Part of a small language model's weights.
Size: 19 layers, width 256, 8 heads of 32, MLP 704 ReGLU, 15.8M parameters.
Training: a variant of Muon for these matrices, 6182 steps.
MLP neurons of a small language model. Each row is named by its layer, matrix (down: output weights) and neuron, and shows model dimensions 192-255. Each number is 50 + 15 x the weight over its row's rms, rounded and kept within 0 to 99. A neuron's up and down rows have the sign that makes its largest values positive.
Before each neuron's rows, "fires before" lists the tokens most often just after its 100 highest values on Wikipedia text that the model never trained on.

fires before: "i", "s", "e", "ess", "en", "in"
L2.down150:07 80 45 23 64 50 27 44 37 19 73 42 37 66 46 61 58 61 31 51 20 59 46 42 61 53 66 29 51 44 44 61 62 72 49 22 47 45 55 23 56 46 45 65 82 53 37 51 72 58 77 45 50 43 43 60 59 58 35 59 50 60 49 55

fires before: "en", "e", "ing", "y", "n"
L6.down690:73 09 53 61 72 53 54 62 45 33 43 38 50 67 58 65 50 25 35 47 58 39 40 52 52 60 50 39 22 62 36 65 45 50 35 15 67 31 60 57 43 37 76 60 47 79 71 55 37 56 31 74 51 56 49 44 42 42 34 48 20 67 55 54

fires before: "ich", "o", "it", "as", "s", "e"
L10.down561:44 27 37 32 90 45 50 79 61 51 60 66 61 63 43 62 45 54 74 60 58 52 59 35 60 47 68 48 45 46 51 64 58 47 35 37 67 47 40 19 29 41 40 46 42 45 77 58 40 43 40 38 69 64 54 50 45 32 24 45 41 50 35 68

fires before: " the", "an", "o", "is", "all", "at"
L12.down269:27 43 55 53 37 57 46 57 48 36 81 64 35 53 75 42 61 28 46 66 33 47 46 29 18 48 28 61 28 44 58 31 62 41 44 58 49 62 48 37 40 35 30 15 61 61 57 21 59 73 33 24 53 82 66 56 51 30 52 61 74 44 37 54

fires before: "ed", "ing", "d", "es", "e", "s"
L13.down372:40 26 53 52 37 39 42 38 55 40 65 51 37 55 56 25 43 33 52 75 50 61 40 34 41 65 46 67 59 70 42 57 55 68 30 25 71 56 43 44 25 56 59 05 44 58 38 55 59 50 69 99 35 33 64 53 33 54 34 71 51 58 56 52

fires before: "==", "===", "I", "O", "A", "The"
L7.down572:25 41 83 44 42 28 52 30 65 87 23 26 24 46 45 57 55 53 47 59 21 54 65 32 34 50 49 71 67 62 69 55 25 55 51 56 48 59 24 55 48 63 64 35 54 35 43 34 51 59 56 91 36 48 61 74 48 63 41 57 35 47 63 54

fires before: "n", "v", "w", "uc", "u", "t"
L15.down618:37 50 26 73 49 61 56 62 61 49 63 22 46 29 61 73 53 06 63 35 60 41 40 42 81 49 52 44 37 28 64 41 41 45 41 61 54 74 31 76 45 88 53 43 33 50 35 52 48 49 61 78 45 38 39 54 18 31 79 34 42 46 58 22

fires before: " ", "\n", " K", "es", " C"
L4.down479:30 64 47 42 36 53 51 67 41 50 64 50 63 46 52 60 64 76 49 69 50 63 61 50 77 30 54 62 31 49 36 44 57 49 71 40 49 51 25 47 63 50 71 15 62 71 34 30 45 73 80 61 31 40 55 47 57 31 55 16 16 50 13 44

fires before: " ", "e", "es"
L2.down185:49 51 71 45 46 52 65 50 48 45 23 60 52 38 17 66 58 62 71 59 46 34 62 55 50 42 42 53 61 34 48 10 56 58 63 45 47 60 27 11 67 50 46 65 32 66 26 48 55 64 63 71 42 42 43 47 64 38 65 30 42 56 39 36

fires before: "d", "ed", "um", "ov", "ad", "ip"
L12.down614:52 46 27 62 51 42 56 67 40 34 64 34 45 28 57 50 38 62 78 25 49 71 53 57 81 47 36 28 75 23 60 18 47 40 55 43 52 21 80 48 36 53 55 53 45 53 62 67 82 34 72 63 32 20 40 55 42 49 38 38 55 29 44 58

fires before: "\n", " ", " of", " |"
L2.down665:30 47 31 65 49 42 41 61 62 53 80 37 41 44 59 52 34 45 31 30 28 44 43 58 63 18 29 66 42 39 61 58 96 70 52 57 48 58 56 38 54 55 33 79 41 47 72 35 22 62 57 47 38 60 51 40 55 42 63 53 21 44 51 22

fires before: "e", "ing", "ed", "er", "es", "ers"
L5.down388:41 17 50 76 71 43 48 49 54 48 60 45 73 41 30 41 34 64 62 42 36 46 69 43 44 56 40 59 34 38 42 76 41 44 59 44 56 58 50 43 62 47 36 22 33 86 64 90 50 38 42 19 66 35 68 45 42 46 66 64 61 56 63 50

fires before: "ce", "g", "s", "ation", "m", "ge"
L11.down687:32 63 63 39 40 68 47 47 57 43 29 48 52 72 41 49 57 98 61 66 57 55 80 14 41 51 47 50 48 67 50 55 46 45 68 32 26 67 58 81 41 47 64 26 60 66 70 58 56 41 36 92 45 44 42 32 51 39 61 76 44 67 24 12

fires before: "\n", "ed", "e"
L2.down536:52 58 43 37 44 56 76 57 70 65 55 49 59 57 61 31 58 25 38 59 50 33 44 39 48 58 58 42 36 63 51 41 80 36 49 59 51 33 45 45 24 64 50 44 73 24 54 37 30 38 65 50 49 53 42 40 31 23 65 24 60 37 62 58

fires before: "e", "ul", "il", "ed", "t"
L5.down114:60 28 55 49 52 38 40 56 44 12 57 13 63 40 51 29 58 58 40 30 45 33 72 35 44 71 59 80 46 33 59 73 43 52 44 34 51 54 52 43 47 58 54 49 48 41 45 62 68 38 41 56 53 64 62 43 49 54 46 73 76 48 49 33

fires before: "on", "s", "ter", "en", "h", "e"
L2.down103:70 40 53 43 71 92 90 69 54 62 54 71 45 44 22 56 48 38 64 51 49 38 33 68 71 54 24 60 46 42 39 75 47 28 66 66 46 25 45 59 36 42 68 40 47 53 56 69 73 70 87 48 29 31 46 53 71 41 42 58 77 50 80 64

fires before: "e", "en", "ing", "a", "an"
L2.down21:39 65 59 42 53 45 52 63 39 44 36 37 68 73 62 36 77 34 22 69 53 62 42 41 46 75 58 34 49 39 47 28 54 39 48 12 62 42 73 40 49 35 64 95 52 68 78 39 43 66 39 15 62 53 40 52 40 38 41 31 49 50 58 58

fires before: "as", "t", "e", "es"
L2.down634:43 43 42 78 57 49 33 50 64 68 40 55 43 39 39 47 68 19 37 30 47 37 80 01 54 69 61 87 76 60 86 38 37 54 38 66 42 33 55 71 58 25 50 70 48 60 56 33 74 69 73 36 53 33 56 51 50 17 32 72 50 63 57 22

fires before: "e", "at", "en", "f", "g", "ing"
L7.down87:47 58 54 33 67 51 59 38 46 24 39 66 69 47 53 53 68 56 51 70 67 57 43 74 44 95 31 64 62 61 39 52 57 50 34 21 72 43 47 45 72 45 51 44 64 54 73 49 37 75 16 59 40 66 44 51 67 08 49 54 63 60 78 29

fires before: "ed", "ent", "ing", "p", "il", "is"
L5.down116:17 20 59 60 48 84 45 36 43 46 59 45 47 52 62 56 66 35 64 52 41 46 70 46 67 55 54 74 33 82 37 53 41 55 44 23 68 42 54 54 43 49 67 23 35 57 73 41 60 79 66 54 18 43 56 42 75 52 52 46 57 34 61 46

fires before: "\n", " his"
L8.down388:28 52 68 76 72 32 36 78 48 83 63 42 48 58 51 49 38 51 32 62 60 47 59 31 59 59 39 59 89 70 42 77 58 59 73 53 76 65 36 36 57 47 89 38 56 78 55 36 63 84 63 47 60 54 25 38 35 75 48 59 46 43 35 78

fires before: "ard", "th", "as", "y", "ct", "it"
L11.down349:19 44 61 55 71 50 65 41 80 58 62 56 71 64 26 68 46 32 68 75 60 12 56 46 40 51 63 67 28 32 53 37 75 50 75 24 62 72 43 40 35 67 24 38 59 63 73 89 36 50 54 17 19 38 40 54 35 38 59 49 45 41 31 63

fires before: "y", "at", "m", "ep", "t", "ad"
L15.down94:45 08 57 37 49 58 31 42 29 21 37 56 79 37 62 60 63 59 42 83 34 43 48 55 35 49 24 45 66 31 59 42 64 81 40 48 29 30 69 44 58 50 35 38 57 50 60 66 64 43 56 12 54 25 41 60 63 17 52 56 45 84 64 51

fires before: "t", "h", "e", "gh", "ter", "in"
L6.down309:63 36 52 59 60 37 43 40 42 35 54 57 43 48 50 41 63 43 20 41 60 37 52 46 45 43 64 65 55 65 54 25 40 40 63 35 32 35 30 65 44 54 27 28 70 62 60 72 31 39 62 33 58 57 54 60 65 45 47 37 43 45 52 43

fires before: "0", "1", "6"
L12.down152:51 26 52 23 38 40 56 25 57 64 58 54 38 38 35 88 51 30 55 48 62 32 35 47 21 53 60 49 61 30 27 34 55 75 40 32 57 43 46 26 55 58 54 42 49 50 35 28 40 33 47 16 51 51 37 38 26 46 30 71 78 39 52 38

fires before: "n", " |", "al", " are", " was", "ic"
L11.down556:81 22 64 30 50 51 48 40 64 41 57 24 47 51 77 66 56 16 60 52 53 69 31 36 62 59 39 36 60 33 47 52 57 36 35 43 54 58 56 57 33 52 51 45 45 40 63 65 38 71 25 50 33 69 43 54 58 54 40 10 50 37 22 70

fires before: " ", " |", "if", ":", " of", ","
L7.down642:62 34 60 53 89 83 48 51 42 31 61 40 28 27 27 44 19 45 65 66 57 55 37 58 48 29 56 49 64 54 53 39 57 72 42 45 42 38 43 55 59 59 28 38 45 36 51 61 72 65 64 50 35 76 49 89 66 48 72 31 52 46 51 49

fires before: "er", "a", "e", "el", "y"
L5.down418:64 60 71 78 53 41 69 53 28 64 57 52 48 08 36 36 25 15 49 46 22 79 58 81 66 40 31 52 53 49 45 53 44 41 51 44 54 47 32 30 73 48 40 51 57 78 37 76 60 40 52 58 57 46 26 79 65 40 49 54 46 39 45 46

fires before: "ed", "e", "s", "on", "u"
L9.down617:25 46 43 80 75 86 64 60 78 71 67 22 55 43 46 14 21 25 50 45 35 57 59 59 49 55 67 58 40 53 47 26 59 59 43 62 52 52 35 21 38 73 51 63 47 38 42 35 20 50 53 34 43 67 45 49 58 69 80 32 49 46 81 60

fires before: "ic", "ed", "ion", "s", "ing", "iv"
L5.down138:25 50 59 55 54 67 67 19 55 30 42 03 67 70 44 43 59 46 56 53 62 44 62 41 34 45 55 67 66 47 33 67 61 26 63 53 41 58 59 61 12 42 71 73 30 54 40 23 28 35 71 53 56 52 39 40 48 37 32 54 36 61 67 41

fires before: "y", "h", "he", "t"
L15.down624:35 24 39 64 37 88 36 58 34 36 50 46 71 72 59 24 60 49 48 38 79 52 51 41 09 61 51 28 08 44 69 51 88 58 50 49 39 61 35 47 52 81 55 70 67 28 39 36 27 48 42 77 36 37 58 45 40 48 41 72 72 30 38 44

fires before: "p", "iv", "ur", "a", "u", "ed"
L6.down333:77 26 53 43 63 41 57 50 23 46 55 48 72 73 47 31 48 49 27 31 35 22 76 50 46 36 63 47 46 48 34 57 73 69 52 75 50 55 43 57 26 69 52 57 74 23 43 88 53 50 68 74 49 50 60 48 36 38 43 34 71 41 58 15

fires before: "n", "et", "ac", "v", "le", "est"
L2.down588:49 59 34 43 65 81 52 59 25 39 55 73 49 70 47 38 63 25 41 51 28 71 55 41 82 59 37 44 59 54 25 38 38 65 54 37 56 42 74 51 62 13 46 52 25 42 22 67 36 35 42 44 57 42 23 40 41 40 84 75 69 68 37 44

fires before: "on", "ur", "re"
L8.down164:55 63 41 31 80 33 31 39 47 34 37 71 34 65 40 40 26 76 72 34 52 52 26 48 55 40 67 28 54 60 50 60 80 60 40 69 45 38 47 45 45 43 61 35 46 69 49 90 29 62 67 51 59 35 36 67 73 35 68 42 46 64 67 53

fires before: "\n", "==", "h"
L6.down481:37 50 73 41 45 38 51 82 44 79 48 24 23 80 22 62 44 58 58 40 41 77 60 39 60 70 48 97 81 56 52 36 39 49 80 49 56 55 60 51 59 64 54 50 58 61 69 43 76 58 58 64 59 48 57 53 50 47 68 66 65 32 45 47

fires before: "ct", "ess", "gh", "g", "er", "b"
L5.down389:75 60 35 40 38 58 73 37 53 30 45 50 38 56 55 59 39 37 53 49 70 42 67 11 05 56 46 66 53 44 61 48 66 61 44 39 62 46 40 62 75 52 50 56 35 47 55 34 41 57 52 19 51 49 57 59 42 34 56 62 38 48 54 87

fires before: "i", "l", "n", "ly", "ing", "ter"
L4.down276:74 44 58 44 36 42 36 63 47 34 27 55 46 40 26 57 78 47 52 18 51 36 56 63 86 59 47 32 74 52 27 40 63 41 46 66 62 59 61 70 45 43 41 37 34 68 37 37 51 65 39 84 46 53 42 40 53 47 37 36 39 47 83 50

fires before: "on", "ut", "ur", "ts", "re", "h"
L2.down5:58 54 59 42 49 30 54 42 57 40 31 82 26 47 42 71 29 82 45 62 69 45 43 36 33 55 53 39 71 60 35 64 69 79 40 45 49 40 58 52 69 66 54 58 65 42 56 46 45 53 64 67 58 36 40 36 67 71 63 34 79 49 31 65

fires before: "y", "re", "ies", "al", "e"
L10.down633:42 32 57 50 72 48 53 46 81 29 51 49 16 30 48 59 40 46 67 82 68 45 38 56 65 54 28 42 53 26 48 63 65 36 38 62 40 38 71 56 37 55 38 45 60 33 69 39 45 71 53 80 54 42 45 56 32 69 66 38 26 48 65 12

fires before: "k", "s", "al", "f"
L5.down500:49 42 50 44 56 80 42 41 50 33 70 76 41 49 64 34 76 43 37 42 54 77 44 62 31 38 54 56 45 47 43 49 56 43 78 26 38 72 63 63 51 66 59 31 42 83 37 44 44 57 52 59 33 51 36 34 47 66 64 48 64 35 57 49

fires before: "c", "ter", "he", "ce", "on", "p"
L2.down156:69 71 40 56 47 39 68 44 45 34 50 29 58 54 46 61 89 44 40 37 72 22 35 68 34 42 52 47 25 31 46 46 41 37 80 56 44 51 52 54 36 47 64 74 46 47 54 60 55 73 76 45 70 41 71 51 69 31 52 58 54 58 68 59

fires before: "n", "ed", "ur", "p", "ing", "t"
L13.down207:26 56 70 66 58 45 45 40 43 53 55 34 42 39 57 75 61 55 71 64 58 54 53 41 59 48 32 54 39 66 38 49 41 57 64 37 57 42 61 52 11 29 55 86 51 57 36 34 55 13 47 38 44 49 75 32 44 68 05 57 59 55 55 36

fires before: "and", "d", "s", "on"
L13.down243:52 69 43 68 46 59 58 53 72 31 66 56 45 83 59 47 50 49 41 56 46 31 43 80 44 42 63 44 64 25 41 42 56 60 42 40 58 60 59 48 48 57 27 22 27 47 59 30 26 61 39 26 56 64 43 85 40 71 56 40 70 61 61 61

fires before: "e", "p", "es", "el", "m"
L2.down497:22 34 31 56 91 44 35 48 48 49 59 49 62 42 52 47 43 50 34 57 39 19 61 19 34 50 63 64 67 43 62 43 54 52 59 50 30 46 39 54 55 42 45 51 48 35 63 18 57 49 84 72 30 54 49 41 44 37 65 47 49 55 75 13

fires before: "ed", "re", "ain", "e", "es"
L15.down297:62 34 67 48 42 26 35 80 49 44 31 51 43 22 47 66 55 34 21 40 24 07 79 47 57 84 40 47 42 50 49 72 57 68 36 76 29 54 76 37 47 53 75 30 43 62 36 69 58 41 53 99 53 64 46 40 48 52 25 39 42 54 56 59

fires before: "e", "m", "t", " the"
L10.down179:46 44 31 64 55 60 47 51 46 36 64 66 38 46 41 39 57 50 28 52 43 18 19 28 66 41 74 61 59 55 45 93 37 38 64 41 30 52 53 59 30 35 44 50 57 54 68 54 73 60 64 50 46 44 44 46 57 54 45 39 68 56 54 25

fires before: " ", "\n", " N"
L6.down497:51 46 15 49 56 72 74 46 26 30 73 64 20 76 75 39 32 46 41 34 55 45 39 75 68 48 61 60 27 49 60 65 57 70 56 42 51 62 53 46 58 75 22 59 62 65 60 31 35 42 65 58 47 54 42 66 50 49 55 36 62 49 36 46

fires before: "o", "e", "ig", "y", "or", "ard"
L2.down316:45 53 62 35 66 55 66 50 40 39 65 49 27 10 67 36 37 71 60 67 57 60 47 36 35 46 43 20 57 38 51 39 77 46 59 79 72 51 59 64 31 43 87 77 44 24 62 40 48 50 44 65 56 66 45 30 44 65 23 41 66 50 62 28

fires before: "ess", "s", "ation", "d", "a", "ic"
L5.down654:40 38 49 68 64 54 57 48 36 55 65 46 52 35 51 44 37 30 55 58 52 33 72 64 37 69 47 57 46 58 28 76 66 35 46 44 48 41 49 64 46 60 51 67 59 15 52 39 73 60 39 21 42 49 50 65 35 77 50 69 38 61 55 44

fires before: "p", "n", "er", "ed", "ess", "re"
L15.down532:63 55 47 57 37 34 48 46 30 73 27 00 53 48 37 55 48 57 33 36 42 49 45 49 47 18 76 44 47 50 51 57 70 54 24 64 64 45 37 62 38 60 67 37 87 65 43 47 73 61 54 60 41 33 28 36 71 39 60 38 64 64 38 36

fires before: "t", "gh", "le", "ess", " to", "s"
L10.down361:39 42 36 58 48 65 43 68 34 52 41 52 37 77 53 52 45 76 62 80 53 50 62 46 77 61 60 56 63 59 42 62 49 41 68 28 50 40 75 31 29 29 40 53 59 49 32 43 55 40 72 38 44 28 57 61 55 44 45 53 55 77 62 58

fires before: "e", "ion", "ed", "u", "it"
L7.down444:40 38 67 59 87 34 54 61 37 58 62 45 43 64 43 45 38 43 37 75 49 52 68 66 49 42 40 60 68 39 61 52 79 42 67 81 56 37 47 56 39 61 42 59 70 36 57 79 45 58 34 26 54 39 17 47 25 51 59 67 65 42 53 42

fires before: "e", "ent", "es", "ew", "il"
L15.down311:64 58 16 74 50 55 59 46 16 57 63 35 11 41 42 56 54 49 21 48 61 69 46 58 25 56 65 54 70 51 71 33 55 62 34 22 41 26 82 48 65 46 51 51 18 26 48 63 70 33 56 34 50 40 30 52 83 51 40 59 65 71 38 61

fires before: "e", "es", "ow", "t", "ing", "ard"
L10.down242:75 28 55 23 42 57 37 41 31 29 50 71 26 59 24 54 48 57 19 50 66 28 52 35 12 54 51 37 36 24 48 44 54 59 61 60 65 23 54 42 56 44 70 63 53 61 49 30 74 66 57 34 33 49 51 35 44 48 44 65 60 26 51 89

fires before: "p", "m", "i", "ain", "ed"
L15.down462:22 20 54 79 71 65 50 59 16 59 73 47 71 48 80 61 67 33 72 36 45 61 76 47 37 44 55 63 47 49 47 65 89 58 40 46 47 82 35 59 46 50 75 61 65 18 41 51 53 64 66 34 58 47 68 44 59 41 71 46 52 36 69 37

fires before: "e", "er", " on", "en", "ent", "ge"
L6.down456:74 53 45 66 41 62 46 58 17 29 58 51 39 31 41 46 53 49 52 52 50 52 46 75 42 72 39 56 41 63 47 77 60 35 69 57 54 38 41 50 68 47 66 54 57 49 53 62 59 43 31 61 49 57 31 55 72 30 16 63 32 48 68 54

fires before: "e", "t", "ing", "y", "ed"
L12.down368:51 54 68 52 39 26 51 30 49 52 53 51 54 59 54 66 35 61 52 76 45 56 83 53 64 60 38 45 64 73 54 27 62 60 60 19 61 37 40 50 41 48 47 29 68 53 60 66 46 35 63 34 31 62 60 64 40 33 33 60 41 43 60 35

fires before: "\n", " "
L12.down242:30 43 32 44 48 52 64 54 60 35 76 56 28 64 72 51 24 34 27 33 44 43 31 70 48 51 32 55 45 50 68 30 78 88 44 26 44 51 55 60 64 68 49 51 34 50 48 40 35 52 34 32 63 52 46 70 54 51 64 20 71 36 29 28

fires before: "ip", "e", "d", "op", "ation", "ed"
L8.down121:41 28 63 54 69 42 39 30 60 79 22 45 18 45 31 60 42 47 49 64 30 29 59 49 49 69 44 39 44 82 33 57 62 77 47 22 69 59 61 69 46 42 70 32 80 55 51 77 74 56 66 81 67 53 27 22 69 39 36 65 72 51 62 56

fires before: "ian", ":", "es", "a", "e"
L6.down293:56 68 53 41 67 64 59 68 38 40 54 60 54 47 44 66 57 45 19 58 87 42 45 40 18 53 65 54 47 27 63 47 41 82 45 57 48 45 61 51 62 53 41 36 40 49 33 60 60 44 45 38 38 53 05 58 59 71 24 40 60 48 57 56

fires before: "e", "ud", "ed", "ing", " of", "es"
L13.down222:77 36 65 79 56 46 54 47 46 62 27 41 60 48 60 53 54 42 53 56 19 55 34 42 51 43 58 51 69 72 46 58 53 64 85 49 79 39 40 65 70 49 57 40 47 64 41 53 56 54 36 78 41 52 57 21 68 59 72 53 62 52 48 67

fires before: "p", "e", "m", "b", "ce"
L5.down555:37 43 74 48 56 54 60 82 33 61 75 27 41 44 59 41 44 33 18 52 68 08 70 22 34 55 53 75 60 35 36 62 65 69 68 69 54 67 52 54 68 51 34 27 60 25 56 39 41 50 64 57 37 49 31 52 47 35 69 55 41 34 59 60

fires before: " |", "r", ".", ":", "e", "in"
L10.down476:48 49 37 50 45 74 27 64 43 85 64 38 31 41 53 26 40 55 52 67 49 48 49 40 35 59 71 43 64 34 33 43 64 54 82 45 20 41 16 58 43 45 37 45 31 35 60 54 45 54 25 30 55 66 72 75 61 29 63 20 45 72 43 23

fires before: "b", "t", "p", "ar", "y"
L10.down418:34 33 51 47 50 66 60 39 32 37 46 48 36 49 55 29 69 23 52 39 38 84 78 42 35 63 42 21 30 30 41 60 60 81 53 53 63 56 44 77 51 76 57 56 91 40 60 54 47 79 46 52 46 57 65 78 57 58 57 54 61 48 38 64

fires before: "ew", "h", "od", "ic", "y", "j"
L2.down112:21 47 57 64 99 53 59 89 72 59 36 33 41 62 21 62 75 56 61 43 49 63 69 61 55 57 34 60 54 48 46 35 52 26 48 57 54 23 69 39 69 54 34 69 73 36 52 42 52 60 44 92 37 67 70 53 45 35 63 38 50 51 24 33

fires before: "le", "r", "e", "ag", "at"
L7.down401:61 44 52 65 46 23 55 36 47 61 34 52 29 40 63 56 41 67 82 45 46 60 48 48 35 54 54 61 47 70 46 41 81 62 62 55 90 39 47 41 53 57 44 39 59 40 50 72 37 60 62 71 45 44 46 52 48 59 75 63 59 67 40 40

fires before: "\n", " ", "-"
L9.down276:37 39 43 53 54 47 27 45 56 16 85 86 55 34 59 65 53 40 43 38 59 41 34 67 65 46 46 38 31 30 56 47 47 60 45 04 51 53 69 62 66 62 32 57 58 49 59 34 35 50 38 17 61 65 56 72 40 69 37 53 47 36 47 73

fires before: "e", "it", "h", "y", "or", "i"
L11.down274:72 52 79 43 57 64 62 47 31 40 44 67 54 25 43 41 64 54 52 54 69 47 28 50 56 73 62 44 58 44 41 48 50 54 55 54 48 25 25 47 38 40 40 47 90 63 59 62 42 13 53 24 38 39 44 56 43 50 49 71 20 51 50 35

fires before: "0", "5", "7", "9", "6", "1"
L4.down147:49 31 42 52 50 29 26 70 56 51 39 52 42 33 71 63 57 57 65 59 61 57 53 33 40 39 38 36 36 58 41 39 56 53 48 80 36 51 33 52 45 65 32 54 55 51 56 31 47 39 70 35 76 37 89 64 42 46 47 71 81 35 53 16

fires before: "s", "k", "c", "ce", ","
L4.down291:43 58 71 75 43 86 53 59 65 35 76 69 56 38 58 44 44 17 46 38 20 82 43 64 50 53 42 50 37 57 38 41 50 23 62 53 57 75 67 36 32 60 24 50 60 46 32 41 45 62 67 66 62 31 78 35 44 62 52 43 47 38 53 64

fires before: "ed", "ing", "en", "ion", "es", "ive"
L10.down22:43 18 47 37 48 62 63 44 49 49 55 28 56 44 39 45 37 47 45 51 41 39 22 51 31 39 47 74 68 57 47 73 75 19 55 32 48 42 63 74 40 68 64 48 57 60 22 45 38 60 29 54 56 60 43 78 50 39 58 59 49 41 84 61

fires before: "d", "st", "y", "ed", "m", "a"
L4.down469:36 50 45 43 22 31 78 44 32 39 35 60 56 59 34 33 40 40 40 78 63 67 62 60 45 65 40 38 10 53 39 43 76 37 68 52 39 73 53 48 52 46 57 39 57 41 38 39 39 50 38 11 46 48 36 75 25 57 57 74 45 39 58 67

fires before: "e", "g", "ge", "il", "ent", "ation"
L6.down551:47 49 59 31 38 54 32 58 51 53 45 47 60 65 53 58 46 77 52 49 62 40 69 43 46 56 54 70 49 68 60 70 68 33 43 31 33 71 58 71 40 74 35 48 42 66 45 59 51 46 64 46 61 45 56 41 47 51 38 46 48 53 60 36

fires before: "1", "2", "ed", " |", "0", "ation"
L12.down235:49 31 54 68 37 54 38 25 44 45 64 67 46 49 28 61 25 56 66 40 30 53 36 47 72 62 65 49 41 54 41 34 40 61 52 37 39 64 51 28 65 62 28 30 48 66 69 40 50 53 53 39 50 35 83 58 49 35 48 69 72 65 49 48

fires before: "l", "er", "y", "C", ")", "it"
L6.down617:20 22 49 64 37 61 42 59 55 30 78 53 72 31 32 37 75 66 43 80 48 48 43 33 45 55 69 63 50 38 56 51 81 47 71 32 55 54 37 40 41 61 40 47 61 55 53 28 69 51 50 51 42 43 37 77 39 33 50 68 55 33 25 61

fires before: "s", "le", "r", "gh"
L7.down34:40 33 47 80 52 36 68 50 44 60 37 69 56 20 47 67 59 70 39 46 26 42 29 68 58 45 52 54 47 61 57 57 52 52 50 42 75 62 51 32 65 53 54 39 56 59 31 52 63 53 72 83 45 45 29 38 56 50 52 50 43 69 50 48

fires before: ";", " |", "\n", " (", "{"
L12.down263:63 45 36 43 60 35 60 64 40 43 72 49 33 78 48 49 48 75 42 40 36 53 68 64 65 38 70 27 45 64 50 22 59 71 79 40 15 43 41 31 24 59 49 66 48 86 58 53 52 59 65 69 48 44 29 70 39 23 53 30 55 50 42 36

fires before: "0", "1", "9"
L13.down113:46 29 59 37 70 29 31 09 71 40 40 64 63 27 68 79 20 35 74 53 36 50 47 43 42 65 65 73 58 62 45 48 38 66 73 47 39 39 26 27 57 64 34 45 36 69 64 17 50 40 62 44 48 55 75 68 23 28 39 52 62 41 53 56

fires before: "e", "ed", " as", "es"
L12.down539:56 39 62 52 45 54 48 55 68 61 52 47 54 34 36 50 66 53 48 36 57 45 53 51 31 40 26 74 59 55 51 75 50 25 50 72 50 73 57 40 51 16 68 11 65 73 75 62 27 47 47 45 52 59 38 33 20 59 45 75 65 51 75 15

fires before: "am", "le", "en", "ac", "x"
L5.down330:63 64 38 47 44 42 30 39 61 39 54 62 57 58 49 66 63 68 45 67 45 50 69 41 43 53 52 56 43 10 46 32 44 75 28 48 39 42 50 27 32 57 38 57 73 61 64 48 63 47 44 66 69 24 33 43 64 12 35 79 36 58 40 28